config = dict(
    num_key_value_heads=4,
    norm_place='pre',
    parallel_block=False,
    init_std_up=0.0312,
    init_std_down=0.00736,
    optimizer='muon_variant',
    batch_tokens=16384,
    dataset='wikipedia_en',
)
MLP neurons of a small language model. Each row is named by its layer, matrix (down: output weights) and neuron, and shows model dimensions 0-255. Each number is 128 + 24 x the weight over its row's rms, rounded and kept within 0 to 255. Numbers have three digits each.
Before each neuron's rows, "fires before" lists the tokens most often just after its 100 highest values on Wikipedia text that the model never trained on. A number after a token or word is its count.

fires before: "|" 70, "|---|---|---|---" 5
L4.down444:108155134170142137157097098123127102119152106113134125150143115129081149152135121138130153132125150173126147134145136111128148101153136105102138172122170192163100087117164126187076143088123152132150157068133130123138125127133164074166139117124121120122107111111140156150168091129128127132136135114106116115111163128127117136107134143150120123148133147114125143099108132125106110138113159133090089140128143088175130085124099133111112110126119068116140155152156116132137107111128121161118126155142118122167154117130127154133128142177123117141103159104170143109089175140151157106077144140150118121144133088107163131123149156133088118155134092156115130171177111101152095129059147143111131196118146119131136126107127118070119138115147139168132171145113174106143128158165120

fires before: "i" 17, "ch" 11, "ious" 9, "v" 8, "c" 5
L6.down894:143126103137145114111109142129135166104144134102120140110140125107117132120094137148137119177148086104152130126160136131157140115157123106148138096114115126129170140128082091131151160127144194123128170177122122151104121153145134130127103110125157150191110069084148137141151107134146118088138164118134098120167109098098152133129139115134123146174151122162088145110132146126098111150123135156110094117152143158083151091164088125154115148143107124154104141158096106145095114152079111111118086144146105150125144098132104136127128117098095165168147148126171138152138156177107126146123126117190120118138145109111149126157098114150108122108122129107140153137115090098141133122135123145095105096137143131070035106104075130134128128102128124137160138104153092153150113100110142

fires before: "rat" 15, "y" 13, "ect" 12, "al" 8, "ens" 6, "en" 5
L6.down455:130149143138115140128169137135074127138128143095114097124120120120135114142119156162148103168145124135123107111166112146134126119135142102154127152133131121115158113146124144120093140185122130141156112107148142149145138124174154136133149133148127149175117156138137080099140152157149138098156089099144147125122111148128111082174128095120113144086069112150134095121131134136113126130145164161100145131194111166192141110152106086124130092147120138127188091117156116133189096114145127084141110125119097107172141168095141101088130163114131092173157169118084100116156112125138117196158095149151133111158105134129104118101149137146118141134133143150100124160110107091095112111069140107124138144127137107107155106131104148140123125139153113121170111085109140139154159151142130

fires before: "is" 10, "a" 9, "el" 9, "es" 9, "ian" 8, "c" 7
L4.down958:108140134101083132155102134131132153172088145107146136134111094145136133103138123133164135129098172149106080170105100126127163152075139133075142091106152127143150097146121139115089117147115146135131116164105127140089075147099148114159131134125179076158113147103112105133108101146143159156148117152100105112115122104149114117122091130138144101194162068136130120153125164134112152143173105130079131108116152146126113118110140125135146101160122111146173108105169118176139140127128115113124139107180118190144153123075109140102117138152092109171127139134134137117109120132090132122139099147103098172125089143125125129125120125115138115117108107129169152096133163108122107120085133133157113161140088125133129121185151155166122133136121129149155135086085096142126144115157127

fires before: "al" 13, "el" 11, "ition" 8, "es" 8, "ing" 6, "or" 6
L6.down679:127102139087153131084102127118153126112127120107106150163106108133138080147130187108185103122119106168087128120080122145107142115132138147068079091172154140117127069134116141129123169136111123132105117123094121134135168100143115109126121105113156115093154133103169126123162101125104150159120086120089110133068137114121117091121122131112148172151168148173098100133147139087165131112093176140131142164171106109148110110177163119176168123125145149120131127175115138144137155130134131112123137090160125114093148124122116078150169121130111124101137123128135121105126117120127113181137154092136137142093174131114120124109163157101139122144145134127138160124129136122175101087129130110149133111154125159115097098119112143114106128154116115121103116136134151109112132071083116

fires before: "ar" 16, "ro" 9, "or" 8, "ony" 7, "ary" 6, "al" 5
L4.down191:133142093167117139155155093111160152084132134147109147129134128129155118132122138115125128172140130144135195111137116140144079111141151104107169144115130148128111113131081138141099134121171120136087095151115108136146122120112102105143125141124122143140128109128162127136143091097148123153158126126179141154163147163101141111117130141142142145129125115086108089053115080113112111103177132112143143101146120168086135090127111147097070107167140090138137154165134134127142113126124144170166116111136143160142144115117128130153117135173126124131134114099114152119126121109135148098110068134156120101103118134163129098134116177147132084115131077092073108131116134119164078096158177134161104135075102125101150149150135173137128121138161127135129131103105131076153150119082103

fires before: "p" 17, "pe" 16, "c" 9, "ign" 9, "ec" 5, "ren" 4
L6.down132:158064138066094152091097074108110125117128128111134129110151139139115162140152106158141091107132123144115154139161099139140136131117112130102148142114123112148101123120121117142113109154123137112112119167126196104140122137059151083119121107153154138123123093107139119105130157126133144126123130172132156120136126107138102130143120129109116129113167121130112139141124166119123168139137095133129144115137127101197135118097125139108136201153095124183127081112094112121136157176152111133099117135110146092127111096141139103093153121121150129134109128131168156127144163054111111170139121089176128193159127142131085112149105131112098102098124101133090120145113141114104150167150142106166104101184137107124173125110135137156103111104115119155120152138152109116106110121147110

fires before: "ch" 16, "ts" 10, "cess" 7, "i" 7, " g" 6, " cont" 5
L4.down402:187114071154101130129167118135151073134122144137096097115117173163137118168109118118138111114114147119140141072174110116125165135119138152141111111141122116109124117120172139157141140132135113113093117117137096126078082147138152049109137137127099104100152141137110062159167124095158147139133127098100125156118109127111165110164103140132132134125103098179144142150130130113119102133122174109119146150094110124126095114134138128110175096130185124130170153155143148099113113160126195168128105091140129109112127167136135137128077131149137148148140110113109158118090129121168107134160119145124130134140111107112122133129150127163105137143078059117115119155136136133154085140125097127115113125106143120119104120120136125117155139145135158157082128144173152115143166161147143

fires before: " " 38, "-" 5, "ig" 5, "ing" 4
L4.down458:125149093131088145137154163150092174111140128093135121164097128126125151145141077152105105147127125123159119118140111129120143130088164116148156163155136157164131131102140092094112174097128124155135136143118078109102135114116086119139111131160148123112121160151157122113141159098115179107101142148147140120148169158136139111149151132111172149104138145111156117136104141147095153108118114103120107136159095107113108185152096139148105137085110127189143076164080109107122121111104150137146102141130140104130118129142124121110138100097128037112130108109164150106154139120123132164095151108063136177134151150141133081129103128164133115085110127154143111096126137161110108151123143128111102090142128110118117128123098135097142093102149116122109122122156132168177112095105131

fires before: "ic" 11, "ice" 10, "ition" 9, "it" 8, "ent" 6, "ed" 6
L4.down232:134105186126145176125135113106143159147140130126113153111073131136138133095145139108107137116112079087146151129127115133156120128107153115179128130153166063103102139161093135141113100084110127129128128097102110177157180130150096126136171109122143096114151155133134149113101082124124114078143136154155112143107129154100078108087123160096141085136154130119116128134171150136138136124148158120164157133099111127148122088115158132125133091157121107134134179156107124094143145099123125143125169112109185129115143115134151142114179143137172092090137158114137140141148097136144063116158110149141129131111132154130111092148168108143134134164133155100116136101130154127154099143126170171115113157128123110134094137127161127144164069090131133135115112136080102136121117125116120

fires before: "ad" 15, "ard" 11, "ther" 11, "is" 9, "k" 6
L6.down728:121122112152139119160141158132148116129124115138122093149139195144125118190109149148107112114125136126113110149155174143128120083131099139142134128120152119131120128119078136092154116101138140095109151080089108099091125150140087196117136110117155122155141114142138143143147112126118143116141144124147136126132153069135113196173126129154122105131147166128110127125134120152132127140125102097125123149125149143090100156129146117177157179114071110113128160146178106104134175112100129118156132099134078170092154117168145136172138087097125102163137098110151095093089165151145155143102111134094141113118152159120184130160145130179136118151150125132094147153100148102159113122173101105132123136118104148128119100127161108169093134121136103109130117128121119099111103152118130